Weights of a small transformer language model: 8 layers, 1608M tokens.
MLP neurons of a small language model. Each row is named by its layer, matrix (down: output weights) and neuron, and shows model dimensions 496-623. Each number is 128 + 24 x the weight over its row's rms, rounded and kept within 0 to 255. Numbers have three digits each. A neuron's up and down rows have the sign that makes its largest values positive.
After each neuron's rows, "fires before" lists the tokens most often just after its 100 highest values on Wikipedia text that the model never trained on. A number after a token or word is its count.

L4.down582:137135159080134064116137136113134128158136196128147113141117104113114126129164115110162164133105115141128140127143128160178129111125111177135134124117096134089107112099087146115142129104109139075129142125109116137120127131140194060086111131133125107149124134166140095141157126132155146098107128169129134136147116112159149154123112178164121108096140135131141102122080147105103119094132
fires before: " |" 32, " -" 26, "\n" 10, "...)" 4, ")" 4

L4.down614:089138120153119133147137161143141122161114136141122142122126099096087140105122184124173152117151124160083131102143126155111147132107119071133110126112148136125135138115142125128135140131150100140153115098135114156105112122138134104148130132130133075149141070161095100135147110116159104095131144135087114129186120117163095137111084110127121136149130127107125148119105118136109154153100
fires before: " |" 25, " million" 9, " m" 8, "-" 6, " mi" 5, " km" 4

L4.down820:111062103139132165125099141136151125129174096104138141115118180133086161122132101125120115120118143120100119132155133067177142114158141111114127127153133174114134107130101099118124195141156126080109134165144136124158145104096159111131113141130100155113134128133085159147132150097111124086154154118138087127101113120132180098101076160112106177173081137171103078155130107149103100098130
fires before: "0" 22, "1" 20, "2" 14, "3" 8, " 2" 5, " 0" 5

L4.down1033:115145107116161144119110106145146147136120143100082142125120107098120140119152077139125126132124124096140117116140073110116174122153137114123151162133126150113161130119152130114111078116191128155114196134100129143117155119074133114088147095091092098152135137141164157112129134138118086132146139127120105152118151147104119127130128131121139118097127101129135104107165113097118129162127
fires before: "===" 33, "==" 32

L4.down146:100135155128177155108117141154128095131159092125131151114119120133126118141110110148128099147142147146109164095088092168094138100150163092087149101126154117146129116121122151089156127128111166100098115151110148133143126097100112132122133137102160109111161132154151113132134132152118160098123110108083137139137116115146158079132158121115099120127101113122122127118125114146121152110159
fires before: " |" 25, "," 20, " by" 5

L4.down2140:150148155168088147147097129161157085150133110109165178106125144122154120113091189170150123176120110139099134110136105125118097145131149139137086092152173111092137157149118132053126124177095153119082098145179133105170132117133100142093122093086154142104155148138142149149104110210093112131114123107104139120129152151116109126164132144142114104145120141117161126182121154136163126172168
fires before: "." 33, " |" 26, "," 6, " (" 5

L4.down677:148157087122113110148097119112112099181137134127099158152128106140088144100164122114177132110133101174164109108129163144176132138114143111077130142120142148134103160114127129150104132112095136137130132158140123108141109103147132143135118094103135140074158146104135137138125107187135123122105122147088129115143133117127128106163143090143159102163118105155125118106119093069137133110137
fires before: " |" 91

L4.down158:149084140087102140132104126116136115095123211136076117095101132127135133132154115132130148130107119117128083133114100159104155136131136140133164114133089102087153139130139146131167121110102147142106159131125106113075174118165100096099120117163122122145104131168069128139119128144129114143073151163134138129125147165160148142127140140117111120124129082131123104122135164158106175125161
fires before: " as" 18, " put" 10, " for" 7, " Gold" 7, "==" 6, "born" 4

L4.down1781:118120140087182132131095136114119089115141087160158103129113110150134150113141089118090192138119123138053098133135122114125102155143165148076123131158101112115143167115143106122124088116116115134120113101110135121118180149142107137128130135117112115085105143137122146096157105115150144117151169149081164142166111125113108155145146163069104120200141144137096113125143164155097135110137
fires before: "," 31, "." 23, " the" 4

L4.down1165:126174103155187106129136127097119090119147115157149142134159123128141109091135112136098075134096101138145149174131159075169112154132127139084164115154114109123132098121148091114119139147115112127142121109120125101142106122116165161161128170110117128120157152105129129118120088106100094103118120148126138086118127138102101118128125099173117099110152121136114149121153139132162129120179
fires before: "\n" 44, " |" 18, "00" 6, " (" 4

L4.down408:107150133154112094116150147133142152104158159155119138122141098137160151125089123127147138132125076155128109104100132138161152148128109100135138087164163114136142139163152125155146122125116148142125190142151144124170150153072172125097125127105109095180139178135059125137110116124110144151105101139133119130166104138167106146158165126145114069096059098163122103118148119152110123099139
fires before: "." 43, " |" 31, "," 8, " (" 5

L4.down1666:104132114118132114106125158097153111094105156124118086124095166160113140140146112158164146168147169154088130137138138118115130114116101108150157107095118121110164143116121131136114182130058141169153152113133109130122139162131139089153094142104144120127110108154139160145121139101123154115128125081133154140154105166100098173135121114123079091170131112125168087155158164164119152135111
fires before: " |" 44, " " 7